config = dict(
    num_hidden_layers=9,
    num_attention_heads=3,
    num_key_value_heads=3,
    hidden_act='swiglu',
    tie_word_embeddings=False,
    init_std_qkv=0.0236,
    optimizer='muon_variant',
    lr_mult_o=4.0,
    beta1=0.95,
    lr_head=0.00524,
    decay_fraction=0.779,
    decay_shape='cos',
    train_tokens=508300000,
    max_steps=10921,
    dataset='wikipedia_en',
)
MLP neurons of a small language model. Each row is named by its layer, matrix (gate and up: input weights; down: output weights) and neuron, and shows model dimensions 32-159. Each number is 50 + 15 x the weight over its row's rms, rounded and kept within 0 to 99. A neuron's up and down rows have the sign that makes its largest values positive.
After each neuron's rows, "fires in" lists the words (lower case) most often at its 100 highest values on Wikipedia text that the model never trained on. A number after a token or word is its count.

L5.gate958:41 63 46 57 81 41 52 70 61 57 56 38 39 31 61 41 76 51 61 60 40 62 85 30 55 43 75 54 55 65 63 61 83 47 78 46 76 35 29 32 48 52 80 65 91 76 52 57 77 16 44 56 35 50 47 69 43 24 57 53 31 47 27 28 18 32 32 34 31 56 61 32 47 58 69 65 67 44 56 78 41 48 69 30 54 36 61 43 85 50 81 56 51 43 21 35 72 52 73 73 67 76 34 50 24 55 68 54 54 54 64 45 64 48 45 67 58 55 61 60 45 52 56 95 38 53 48 35
L5.up958:71 55 58 62 62 52 53 65 22 37 37 63 47 63 89 45 58 79 77 45 35 63 55 18 41 53 48 45 60 79 44 72 39 76 35 45 41 32 23 68 82 42 57 40 37 59 59 34 26 44 65 61 35 88 40 42 58 53 61 63 09 47 31 52 29 33 44 47 57 59 63 23 77 42 42 41 53 35 57 25 22 50 44 68 53 63 51 43 77 57 48 67 39 50 30 60 31 32 50 51 60 51 70 35 73 46 52 38 32 47 50 54 70 68 44 63 43 42 23 55 43 58 35 55 52 51 42 40
L5.down958:51 63 54 35 53 61 34 64 35 44 36 57 38 71 30 41 41 58 62 66 57 52 40 46 44 36 41 39 52 20 75 70 57 77 55 38 35 61 31 49 52 46 40 39 32 35 42 89 58 53 75 31 49 06 66 21 56 53 38 59 52 43 50 51 52 41 53 51 55 63 72 60 68 75 65 35 43 44 45 42 26 56 61 64 31 66 62 54 76 16 43 51 60 73 48 76 49 50 34 70 36 56 48 31 47 41 61 62 39 40 29 43 55 44 45 33 57 53 44 44 43 47 39 43 60 32 32 54
fires in: "and" 32, "has" 5, "wins" 4, "notes" 4, "begins" 4, "is" 4

L6.gate888:41 62 60 40 37 76 53 55 55 57 49 34 44 39 53 64 53 39 80 70 39 54 45 42 59 69 29 39 43 44 59 22 41 44 48 37 50 52 50 53 44 91 52 49 68 57 57 97 68 15 39 87 52 66 52 73 57 57 71 61 43 28 28 41 27 74 45 61 53 29 18 44 51 28 60 48 53 16 59 57 07 62 60 37 42 60 50 32 64 41 25 39 52 53 39 54 60 35 43 53 52 26 63 52 27 48 37 43 22 67 44 43 75 59 54 37 64 37 52 61 67 64 37 47 44 63 38 49
L6.up888:35 64 31 37 47 55 58 59 43 51 45 40 54 57 25 55 43 40 72 32 27 67 54 36 66 82 52 55 67 48 59 33 42 14 71 25 38 37 53 47 63 52 58 33 51 54 51 36 49 19 56 60 67 34 50 48 49 78 49 36 63 47 43 41 24 76 34 62 58 42 64 37 75 29 56 56 80 40 22 26 42 56 31 40 51 67 40 31 34 61 32 41 61 62 77 39 81 65 40 43 39 43 66 48 34 51 37 66 45 44 56 73 71 40 55 41 20 45 53 67 50 65 51 87 58 66 43 43
L6.down888:71 41 60 64 53 51 65 77 49 43 42 63 26 78 60 56 49 26 52 27 45 42 51 75 55 67 36 39 26 31 46 70 26 32 71 40 43 48 32 41 75 75 45 41 54 92 44 69 38 40 49 62 54 30 89 25 44 63 52 40 71 38 30 55 45 60 16 63 42 46 37 43 60 56 21 46 80 18 49 37 26 72 63 53 56 35 64 33 72 70 65 70 44 37 70 49 51 49 39 57 22 41 52 49 43 50 62 36 40 46 20 70 58 34 23 73 49 37 48 55 67 62 52 50 58 29 32 56
fires in: "was" 24, "were" 17, "been" 10, "be" 9, "is" 6

L6.gate464:34 65 58 34 31 66 49 40 20 33 41 64 30 50 33 63 44 12 28 44 37 48 64 62 38 60 40 56 38 78 55 39 54 42 49 45 55 45 39 60 50 59 70 69 46 44 51 72 55 54 54 28 38 44 37 45 46 45 65 30 57 85 35 40 57 59 48 54 47 55 49 47 55 64 57 47 38 44 39 55 64 71 64 23 49 35 59 32 55 53 60 49 50 47 07 61 55 55 66 64 42 33 46 50 85 65 30 51 82 64 49 57 69 45 52 48 46 43 65 57 50 59 55 60 45 41 52 54
L6.up464:51 51 40 68 33 37 49 34 56 37 43 41 67 72 73 51 32 55 61 65 57 53 34 55 68 46 56 52 51 68 19 16 55 47 38 51 64 64 44 44 97 59 48 53 27 51 54 51 56 41 53 59 46 38 22 21 49 42 57 74 48 60 48 36 31 62 39 32 62 61 65 67 54 27 53 62 38 62 77 56 32 32 36 42 59 54 36 52 68 42 58 52 44 58 40 41 39 61 58 35 54 51 57 18 38 27 67 41 59 62 46 54 31 62 64 60 56 34 41 72 27 43 42 59 36 24 58 42
L6.down464:59 53 65 48 56 63 44 61 47 48 55 93 58 51 45 61 42 46 61 46 61 40 26 46 34 27 21 35 41 35 61 42 32 53 63 29 50 50 27 63 18 59 66 37 34 69 31 95 73 54 51 44 45 40 50 00 60 43 41 65 60 59 53 48 29 60 64 67 50 59 38 56 43 45 41 46 43 63 47 99 47 31 62 48 58 39 35 50 35 43 58 71 41 73 22 36 65 85 70 57 41 37 71 22 51 41 75 40 73 40 49 56 52 73 56 53 58 20 50 35 29 47 49 58 76 31 54 32
fires in: "one" 68, "each" 7, "middle" 6, "per" 5

L5.gate917:61 42 33 47 77 25 62 24 34 42 85 57 79 62 17 44 39 62 47 21 53 59 65 58 58 54 55 51 81 48 46 29 54 56 34 45 61 71 38 35 59 41 63 40 51 48 47 33 74 69 45 77 58 77 65 55 73 48 19 28 42 31 40 69 29 71 53 61 32 63 69 52 58 59 52 46 32 22 35 60 62 17 56 40 43 38 27 34 49 69 41 58 42 31 41 37 19 49 52 47 56 40 37 76 46 74 28 73 65 45 46 31 40 74 53 49 42 81 43 59 51 73 39 65 49 62 65 59
L5.up917:62 44 50 58 58 54 34 56 46 48 46 76 73 37 21 33 73 50 50 41 69 42 47 58 25 50 29 49 61 40 31 75 10 65 39 57 42 72 50 56 68 26 64 64 32 58 54 32 53 68 16 55 26 52 46 59 58 55 41 43 24 58 33 55 42 37 53 72 45 54 55 35 65 16 57 50 79 14 57 39 35 33 90 33 61 55 53 40 60 69 46 51 54 50 60 57 60 62 37 61 30 71 70 69 36 48 63 76 46 53 41 52 48 53 32 37 63 62 45 54 57 46 49 28 63 74 76 69
L5.down917:57 47 50 58 26 52 44 53 48 62 30 37 52 33 48 66 62 63 52 20 52 55 35 61 55 60 51 37 58 67 50 62 48 54 35 39 25 70 33 66 45 43 47 69 49 59 35 11 28 74 37 40 41 62 82 42 64 39 27 29 30 55 36 68 53 52 20 56 53 45 54 53 30 70 66 66 31 60 70 47 57 58 55 52 50 42 55 74 19 61 57 47 31 33 38 53 43 58 43 45 45 71 72 77 40 66 50 41 45 70 35 46 42 55 57 53 79 66 61 72 55 47 53 67 63 57 85 56
fires in: "so" 20, "very" 13, "a" 12, "how" 9, "too" 5

L6.gate847:53 62 39 42 25 55 58 51 76 78 21 39 50 49 39 38 73 44 40 27 52 52 57 44 30 45 25 70 34 77 56 24 46 52 56 37 40 54 65 76 45 69 55 30 56 52 66 28 53 30 73 43 58 59 35 64 63 28 71 66 45 75 23 54 42 66 41 53 77 37 45 48 34 22 57 53 45 60 48 51 50 63 33 35 55 49 34 32 56 56 60 44 53 56 55 62 59 43 56 22 69 50 56 51 32 71 46 56 57 61 54 50 85 70 38 34 41 31 42 73 68 58 69 56 58 34 63 38
L6.up847:36 42 69 58 45 77 34 53 61 60 57 36 85 54 23 44 50 33 70 62 62 27 38 54 61 71 56 58 38 42 72 52 28 16 56 62 08 59 67 60 79 61 69 48 33 22 60 67 55 43 43 32 44 53 31 42 39 49 34 45 42 49 44 54 51 50 77 63 64 40 51 74 48 50 35 51 49 21 73 50 21 55 50 42 52 66 36 50 23 63 50 44 53 05 25 50 54 61 51 50 51 38 31 55 50 31 35 51 40 29 44 77 67 35 58 68 44 72 53 70 62 52 60 62 29 29 49 65
L6.down847:36 46 67 72 45 66 49 41 42 35 58 35 18 68 31 60 54 23 40 41 52 52 48 43 59 47 61 49 42 62 17 45 52 45 23 68 52 68 39 40 21 77 46 51 43 71 41 43 38 34 42 28 34 44 61 65 78 70 56 83 66 59 31 58 57 47 53 26 46 64 89 49 63 47 47 43 49 33 72 48 62 39 48 59 53 36 71 68 41 53 62 54 57 54 31 73 64 57 31 37 43 39 41 25 46 48 41 31 54 52 80 58 64 33 29 53 67 61 44 40 42 86 50 28 19 13 41 84
fires in: "was" 42, "began" 11, "were" 9, "is" 5

L6.gate209:37 63 48 17 46 40 27 64 73 76 44 64 66 64 80 58 42 57 66 52 43 20 42 58 55 73 33 32 61 76 36 24 47 42 60 47 25 40 29 38 61 87 26 57 57 59 23 46 31 50 27 27 67 49 46 52 41 47 32 49 69 30 54 58 65 58 50 40 42 43 26 27 53 44 63 60 45 60 94 36 53 39 40 28 50 43 46 46 50 66 36 72 69 51 30 78 41 57 60 36 39 60 82 67 22 56 53 18 27 53 49 48 52 64 58 33 45 24 43 32 56 76 39 55 57 27 38 56
L6.up209:47 29 72 44 49 53 38 49 78 67 47 60 48 42 37 59 46 28 45 50 38 60 47 36 18 53 42 38 57 33 54 66 71 34 31 38 37 44 31 53 57 48 58 64 30 52 40 40 52 73 68 17 73 48 65 56 55 65 44 72 46 57 33 44 54 69 52 62 38 38 68 69 16 63 34 65 33 68 46 30 50 56 68 65 59 55 63 62 57 15 48 31 24 42 65 38 39 81 65 29 63 53 54 65 62 39 54 73 57 59 50 57 43 49 48 52 46 61 61 38 47 53 38 70 55 37 80 36
L6.down209:34 39 37 47 50 40 67 26 13 42 30 59 47 47 28 30 75 65 27 45 43 60 49 55 39 66 66 62 56 57 47 43 49 45 43 77 59 40 49 74 59 38 66 21 60 99 40 99 52 58 77 18 44 51 37 46 43 39 63 62 40 77 35 36 14 78 51 45 50 55 54 63 66 44 40 44 33 55 61 35 41 45 49 50 23 54 44 41 62 69 27 60 53 47 52 51 68 40 49 54 66 47 45 27 72 40 34 62 53 24 49 19 46 70 23 58 40 46 38 27 68 37 33 40 20 73 54 49
fires in: "is" 52, "was" 27, "are" 8

L6.gate322:66 41 70 59 39 38 56 80 44 66 65 33 55 45 30 71 54 27 46 37 47 28 68 52 48 48 66 73 51 63 68 36 57 55 39 32 48 58 39 53 39 56 43 76 37 62 63 57 71 56 32 58 47 51 22 43 35 51 38 17 65 40 42 82 40 44 56 71 48 73 48 24 46 43 87 45 42 74 32 32 32 61 57 62 44 61 71 60 51 49 58 70 47 36 38 56 44 55 31 27 62 49 45 47 38 77 24 52 67 56 33 61 59 47 65 58 66 41 68 61 42 44 54 46 40 36 46 55
L6.up322:20 49 51 47 15 23 54 58 68 52 57 62 55 50 26 33 47 51 37 20 57 57 67 32 72 34 68 50 64 72 46 73 50 49 13 46 33 49 58 49 47 44 80 70 53 38 50 69 56 46 64 81 44 25 34 17 56 70 47 66 58 51 43 48 80 41 32 39 21 79 44 42 70 51 48 81 55 57 61 33 53 45 50 76 46 55 58 37 38 64 30 66 62 40 74 33 24 67 25 52 40 31 41 61 55 52 42 56 44 74 55 63 58 29 58 60 57 81 39 38 37 29 38 53 62 43 52 51
L6.down322:53 22 49 69 47 76 36 62 59 52 37 74 57 52 59 49 34 71 28 50 38 31 09 47 69 54 65 56 34 64 57 47 55 47 70 62 80 58 50 41 54 50 43 58 59 99 51 65 66 65 22 58 65 38 54 49 54 47 49 50 34 52 42 51 60 70 43 66 56 48 71 26 69 39 72 51 42 57 74 58 38 48 39 62 54 62 39 46 46 84 64 59 53 52 27 73 26 63 72 41 38 57 45 37 61 56 38 52 56 52 60 37 77 49 79 44 74 51 57 53 57 51 46 22 53 48 54 50
fires in: "a" 65

L6.gate905:51 55 35 23 38 62 63 47 37 64 42 44 70 48 56 56 70 39 43 75 32 47 47 29 44 60 45 52 63 59 28 65 47 53 52 45 39 45 42 55 21 46 54 51 30 07 48 22 49 63 62 46 67 75 50 46 59 34 59 36 38 57 34 54 40 32 49 45 35 68 53 49 50 55 64 49 60 59 45 75 76 70 66 60 76 54 47 50 61 80 73 72 34 37 60 65 83 63 63 44 87 47 45 13 49 52 21 62 44 53 61 37 43 81 52 40 35 28 47 43 37 52 60 53 16 15 60 49
L6.up905:39 23 72 25 67 62 26 37 88 57 53 47 58 57 38 30 53 30 38 60 51 19 59 55 60 38 43 69 66 76 40 56 49 45 36 55 62 54 46 32 32 75 60 46 55 52 64 85 46 61 55 51 33 65 49 30 68 57 50 43 50 50 19 44 42 49 64 67 34 41 71 41 58 28 65 52 30 41 51 91 55 55 48 58 57 44 57 41 62 44 49 48 69 49 54 71 64 35 54 32 73 64 72 12 52 43 60 59 83 26 73 54 61 61 72 40 43 58 70 63 45 28 60 58 44 69 38 24
L6.down905:57 31 29 46 64 37 12 53 71 45 62 66 54 53 50 69 57 35 46 67 58 60 89 70 32 87 56 60 66 37 56 66 54 49 11 35 54 62 28 55 59 49 42 41 42 44 60 60 54 38 33 58 90 63 50 38 73 22 64 48 45 51 70 64 79 60 67 68 59 88 71 55 45 51 70 48 45 54 27 64 43 46 36 66 48 61 38 53 14 23 30 66 38 32 28 56 58 73 70 43 45 73 33 57 83 50 35 49 31 61 68 28 48 46 44 34 50 42 39 35 61 34 59 28 34 43 83 39
fires in: "took" 21, "take" 11, "takes" 8, "taking" 5, "rebranded" 5, "known" 5